config = dict(
    hidden_size=576,
    vocab_size=8192,
    hidden_act='swiglu',
    positions='learned+rope',
    rope_theta=10000.0,
    attn_scale=0.102,
    init_std_down=0.0,
    learning_rate=0.00101,
    beta1=0.95,
    lr_head=0.00506,
    warmup_steps=345,
    max_steps=10010,
)
MLP neurons of a small language model. Each row is named by its layer, matrix (down: output weights) and neuron, and shows model dimensions 32-159. Each number is 200 + 40 x the weight over its row's rms, rounded and kept within 0 to 999. A neuron's up and down rows have the sign that makes its largest values positive.
A block is one neuron, or neurons of one layer that tend to fire together. Before each block is what it responds to, as a language model described it from the Wikipedia text at the highest values.

Description: Separators and numbers inside wiki tables and result lists, mostly score dashes (1–0, 2-0), pipe cell borders, and years in dated lists.
L7.down664,197,256,187,217,230,259,173,120,167,211,215,269,221,202,191,199,134,167,199,298,270,230,227,136,136,196,155,244,167,209,245,163,126,210,221,188,148,181,213,233,178,201,215,182,169,226,276,246,202,216,289,144,147,180,251,171,172,261,213,157,216,133,197,245,136,146,160,165,240,220,219,203,220,140,210,203,174,236,162,177,255,135,248,261,219,169,195,172,223,264,195,176,190,175,241,202,221,157,286,150,173,206,249,183,247,168,266,198,180,194,246,155,282,226,160,220,172,209,207,243,229,213,196,205,219,237,181,232
L7.down801,152,308,168,287,200,234,142,151,234,214,123,208,211,235,199,224,147,211,274,146,221,182,176,181,234,250,228,229,199,209,241,215,218,226,159,208,181,197,208,211,183,225,168,227,101,201,284,165,203,182,271,194,232,220,225,188,182,240,243,186,218,182,151,296,184,232,155,214,192,215,224,227,195,203,208,176,244,235,161,165,214,161,228,172,171,159,206,212,158,157,172,196,174,205,269,118,135,259,273,145,197,211,237,157,215,190,150,157,214,115,229,178,200,241,254,175,151,184,245,177,217,151,171,198,247,256,225,138

Description: Mainly the en dash between numbers in match scores in sports results tables (1–0, 1–3); also section-heading ending markers (===) and the word-start piece re.
L5.down159,218,147,201,224,213,219,229,222,190,252,228,237,230,227,293,182,210,208,239,181,242,150,237,203,180,110,156,161,232,166,188,258,178,113,190,170,253,190,199,212,187,86,170,202,169,153,180,96,175,134,203,137,196,195,125,151,240,216,205,246,228,194,151,99,224,227,170,257,166,244,145,230,135,205,240,215,171,239,289,205,163,217,243,186,184,231,232,268,193,173,137,193,240,190,181,210,186,175,170,206,198,161,171,154,229,181,259,211,157,191,231,226,177,267,223,194,232,199,228,195,212,201,158,202,295,196,249,230
L5.down378,216,216,163,218,160,244,176,130,217,229,259,245,144,221,273,163,211,261,206,187,212,203,211,245,236,214,196,195,225,231,243,211,221,234,153,203,194,170,124,200,86,248,177,233,276,202,186,145,219,196,182,156,202,186,184,271,190,200,179,133,239,237,196,268,260,185,199,223,207,236,186,240,162,255,151,228,260,194,230,228,177,210,211,255,157,222,201,190,236,201,174,152,273,237,208,150,123,281,241,267,199,213,177,218,199,186,180,266,194,230,246,237,277,214,208,200,155,234,316,227,152,274,293,221,240,191,249,187
L5.down608,79,237,135,257,196,180,205,222,214,271,215,112,234,139,210,181,195,246,186,193,186,253,252,250,159,206,232,200,223,233,227,228,237,263,253,199,152,146,237,234,206,187,165,208,106,209,229,167,236,187,234,204,239,269,179,142,202,179,182,211,244,181,179,224,187,204,200,215,168,233,273,182,244,177,281,216,198,159,224,242,208,181,154,197,131,191,218,186,187,180,219,240,197,197,208,123,184,241,158,181,180,126,174,131,256,81,240,215,186,97,159,217,148,191,250,159,215,240,163,154,179,176,221,225,247,189,184,197
L5.down864,227,196,238,207,196,149,170,224,274,235,201,178,213,197,161,172,196,206,190,218,179,128,160,140,147,209,188,279,245,199,217,161,161,261,191,189,165,216,244,234,299,113,164,208,177,239,213,136,136,185,217,210,171,217,234,202,227,215,198,147,199,219,154,145,223,262,194,221,152,196,214,186,226,213,157,156,151,248,102,143,250,242,184,221,217,197,214,152,201,274,246,177,201,255,188,216,194,209,179,271,169,137,209,173,239,178,217,148,172,230,236,198,220,188,242,134,238,251,189,211,172,243,181,219,225,273,175,259
L5.down964,193,141,178,179,227,176,281,311,249,158,197,169,230,258,166,177,215,170,205,187,210,209,151,218,153,237,199,195,241,239,171,171,196,236,174,187,201,123,144,238,225,221,184,149,293,175,233,218,183,226,190,227,211,154,209,333,151,173,186,223,191,139,162,228,210,172,209,148,159,167,211,198,194,187,149,171,176,170,176,228,203,196,237,166,211,227,224,118,128,264,143,148,202,190,241,271,155,212,267,163,150,182,292,225,189,202,219,207,256,225,232,222,171,246,110,235,147,206,250,218,184,215,198,180,153,238,192,222
L5.down1097,198,240,166,221,245,194,235,180,170,162,263,188,221,183,270,194,215,222,207,232,171,106,196,229,151,289,189,158,205,248,173,197,252,205,141,165,167,170,204,227,261,183,219,200,163,138,162,144,275,197,259,176,204,84,114,203,301,238,176,260,235,164,227,125,123,208,189,227,154,259,238,200,195,218,243,254,192,213,169,143,207,245,184,251,205,253,197,161,211,240,211,199,260,230,138,171,188,250,183,197,171,154,154,245,194,138,211,198,227,179,124,213,250,182,177,195,144,204,160,197,193,173,246,202,179,158,201,207
L5.down1105,87,207,202,288,174,103,165,152,176,223,173,154,258,174,205,211,199,111,214,184,105,185,214,253,194,206,202,205,181,168,207,244,211,154,146,178,177,213,224,143,171,107,203,176,128,190,243,134,176,205,130,214,213,222,241,128,109,187,161,221,126,197,275,191,140,211,198,214,234,246,235,185,256,215,298,200,216,266,217,221,229,194,223,217,162,220,229,195,180,210,213,126,128,151,175,165,232,210,210,194,191,184,181,241,191,206,202,259,159,156,225,186,238,169,164,202,218,242,195,197,207,197,166,195,215,248,246,261
L5.down1151,206,209,111,178,182,210,198,179,200,201,190,137,194,87,165,198,254,177,148,258,159,175,171,224,166,247,206,165,198,324,165,260,194,200,165,172,279,162,164,177,203,191,183,176,213,156,200,216,225,166,201,228,158,185,180,144,153,215,221,228,221,157,237,111,150,213,227,235,254,179,172,181,261,187,111,185,143,200,207,229,290,201,172,185,197,181,205,228,256,279,203,270,226,156,174,211,186,164,211,233,163,201,161,230,218,192,222,196,186,154,157,242,243,165,256,189,235,284,217,179,168,226,253,236,310,242,179,212

Description: Modals and infinitive to just before an expected verb (would, may, will, estimated to be), plus table pipes after Votes or Lost preceding %.
L5.down153,238,206,178,164,198,183,128,258,339,223,218,237,168,213,223,167,183,232,233,227,216,258,160,157,210,224,211,168,187,244,175,204,172,150,219,211,189,277,175,226,267,265,196,171,155,167,186,201,233,134,213,147,153,182,173,184,264,244,215,114,203,259,181,232,186,190,206,220,151,218,197,181,222,276,159,145,190,220,198,131,150,199,223,216,233,132,297,206,174,171,183,172,248,158,196,191,188,241,155,164,202,215,193,187,211,206,145,219,216,190,139,168,220,203,216,204,172,180,216,249,241,159,215,213,139,227,179,245
L5.down720,281,166,171,285,321,207,213,221,139,269,244,208,213,169,139,199,148,223,222,179,203,189,199,192,202,265,177,192,206,204,196,127,189,137,157,231,202,162,229,130,257,189,212,249,218,144,223,168,183,229,212,206,177,213,205,288,187,170,201,192,188,207,220,178,178,286,244,232,143,216,208,186,221,172,168,160,194,209,203,154,219,185,196,221,229,212,198,131,174,151,207,196,251,244,218,229,245,183,155,240,205,203,300,266,179,190,230,198,241,200,215,164,163,264,304,182,231,210,197,230,96,159,216,110,212,150,138,251
L5.down732,157,232,236,280,217,221,223,260,228,210,202,200,145,206,183,195,168,261,167,203,293,123,147,182,150,160,187,262,219,238,199,233,194,214,233,169,208,142,218,119,205,218,170,226,160,189,179,286,183,154,276,247,223,204,195,229,241,148,222,209,221,198,243,211,247,205,168,181,214,172,149,206,246,137,139,263,257,174,191,167,273,224,227,190,189,160,184,253,212,120,170,231,200,195,130,110,177,235,241,276,166,248,225,231,195,202,196,202,166,136,299,243,262,226,168,197,214,185,170,224,177,171,251,231,178,222,140,214
L5.down813,274,184,201,165,147,181,159,213,233,238,185,92,297,221,178,208,174,177,232,177,126,235,204,222,194,211,202,165,109,190,161,200,212,257,188,227,158,206,145,276,169,162,180,160,133,146,222,106,240,230,287,164,238,257,194,192,174,180,180,196,234,251,259,198,182,183,253,250,218,253,235,217,255,204,166,246,123,287,209,182,200,227,166,203,236,192,280,196,140,164,240,143,183,215,155,261,186,234,124,263,241,178,233,240,202,234,185,285,268,186,157,243,190,228,147,205,194,162,200,226,162,181,176,297,246,139,169,178
L5.down901,198,237,197,229,234,200,237,220,233,184,211,134,191,249,246,228,212,214,287,144,260,175,201,178,186,162,120,232,194,207,170,169,282,246,190,231,250,189,190,166,202,160,211,130,195,148,238,209,180,114,253,182,155,200,252,96,145,163,223,170,178,193,176,227,231,154,223,239,213,117,200,185,195,140,249,280,263,166,192,213,276,184,206,165,246,224,147,211,112,160,241,95,150,201,149,262,186,184,191,224,214,228,170,234,250,148,201,123,257,315,271,189,242,187,210,224,157,208,226,208,133,164,208,228,166,219,224,236
L5.down1044,139,231,189,206,105,113,92,233,208,228,258,125,141,175,250,164,253,197,151,212,198,232,226,192,155,195,206,198,210,189,208,214,176,202,216,232,187,216,207,240,277,226,217,216,211,153,223,180,278,123,226,248,198,161,213,139,198,190,191,189,204,174,210,231,165,87,225,221,224,171,230,240,195,191,200,157,166,151,217,187,214,186,220,155,184,242,183,211,201,175,202,245,157,295,216,211,191,191,157,178,139,203,174,214,159,217,200,176,171,200,273,205,201,222,248,223,203,226,196,219,251,282,173,155,202,133,220,228
L5.down1387,214,189,157,166,167,216,234,243,277,186,196,196,192,255,255,240,195,204,199,163,212,256,177,99,212,238,161,154,213,218,181,213,227,173,221,245,165,197,231,226,243,158,121,312,158,130,145,141,195,177,192,155,157,257,148,241,159,119,202,249,192,205,207,251,288,213,197,159,244,271,207,260,174,205,224,176,236,207,202,191,206,206,277,142,147,246,242,212,211,240,156,227,166,140,147,197,185,269,180,188,186,185,147,198,191,166,145,154,199,206,187,213,220,160,210,190,212,96,124,222,253,179,282,219,185,260,272,158
L5.down1426,55,180,121,142,157,235,182,248,248,229,263,137,157,171,229,172,216,164,135,200,188,181,161,178,168,163,189,159,207,139,208,212,191,220,229,147,103,197,188,254,169,289,205,234,230,159,141,244,247,181,216,202,178,228,209,167,208,187,211,160,211,214,198,196,233,179,198,203,181,237,197,215,187,76,233,184,158,278,221,216,209,172,231,207,228,144,238,235,225,196,188,196,243,224,181,169,190,156,198,188,151,173,182,230,172,220,210,163,164,181,246,255,190,225,191,182,238,118,202,215,211,152,214,180,215,189,243,169

Description: En dashes or hyphens between two numbers in sports scores and table cells (1–0, 0–0, 1-6), and sometimes mid-word pieces of foreign names in lists (Ang-k-asa, Jo-on).
L3.down134,162,188,185,226,242,211,162,164,168,210,193,271,179,234,216,227,185,163,226,203,238,274,226,188,207,247,212,245,210,194,237,205,213,157,240,146,222,266,168,208,150,214,260,214,187,208,221,162,266,253,200,189,231,159,202,165,227,192,193,173,189,227,150,219,194,168,263,152,172,183,153,142,224,226,202,161,165,182,236,148,197,211,127,162,226,204,192,207,223,181,198,199,221,162,252,163,216,151,225,117,193,177,187,236,165,245,216,152,194,274,164,217,181,237,161,215,210,155,228,182,159,198,233,203,172,253,199,122
L3.down816,204,202,143,227,202,157,242,166,168,177,157,189,197,159,132,190,176,261,297,219,223,233,204,201,207,168,159,179,253,192,169,215,103,151,215,204,197,173,194,231,237,139,198,165,170,204,185,245,245,176,166,244,221,243,187,190,228,213,203,242,161,190,139,193,263,225,168,209,188,201,164,204,184,307,132,149,209,286,262,195,195,164,188,154,170,214,188,182,194,229,265,174,153,216,176,216,243,143,259,235,247,238,216,188,209,220,269,149,244,172,145,159,239,192,192,206,212,136,131,226,256,268,185,231,279,228,223,252
L3.down1347,132,193,218,197,283,135,223,157,205,225,175,251,281,200,179,184,194,155,212,269,173,182,181,191,171,214,232,261,135,236,192,214,214,190,146,243,235,249,220,271,223,167,183,172,220,221,226,202,145,194,255,206,137,233,233,220,176,212,130,152,246,152,203,176,197,167,222,252,216,251,188,220,205,251,259,135,193,121,188,187,222,197,157,192,97,149,236,188,266,238,247,229,202,253,180,168,202,258,238,260,169,234,149,142,255,174,208,241,216,91,160,223,253,199,195,272,239,215,207,221,226,115,179,222,237,188,245,201
L3.down1432,206,173,209,214,226,194,255,254,241,181,158,205,250,175,187,123,179,208,187,172,180,250,184,257,152,226,236,199,276,203,255,185,235,210,206,209,223,161,210,272,177,224,191,213,180,210,195,224,257,221,315,196,211,250,123,135,195,184,230,189,230,182,237,181,191,143,209,160,214,189,188,163,294,225,199,209,194,200,237,222,169,168,172,161,177,221,204,192,198,169,175,230,154,221,175,182,98,143,253,224,220,108,229,136,243,175,186,196,151,176,167,203,185,154,250,249,236,183,218,177,229,270,175,212,148,160,238,227

Description: The word "to" right after a verb or participle, strongest in "considered/revealed/turned out to be", also modals like would, may, did.
L7.down221,200,157,290,196,169,190,213,273,294,259,161,178,162,180,310,250,220,258,205,157,188,136,193,218,160,171,193,215,199,254,256,273,158,142,295,195,237,195,259,211,182,208,237,234,192,223,159,266,259,228,246,247,198,230,143,240,143,174,147,217,205,193,179,126,194,194,233,196,154,157,251,208,175,214,185,158,194,156,163,159,190,222,230,205,219,154,184,233,200,207,225,171,152,207,210,193,135,300,170,173,239,226,220,239,209,216,233,214,149,164,218,200,109,227,218,152,223,144,189,166,174,146,225,199,205,180,147,241
L7.down1317,227,202,163,130,206,197,231,197,195,118,156,237,283,168,215,289,193,173,190,156,198,299,183,192,257,190,180,272,250,178,141,184,242,199,228,232,180,246,214,300,158,214,279,158,210,277,166,208,199,177,194,158,258,259,224,178,261,182,243,214,240,241,209,223,238,154,200,168,188,256,209,153,205,226,130,220,152,225,173,143,166,258,198,185,213,154,175,227,191,264,191,205,198,252,264,143,214,140,154,210,192,247,183,152,206,209,137,188,211,135,219,136,186,170,197,195,197,169,157,263,202,123,236,218,214,162,194,229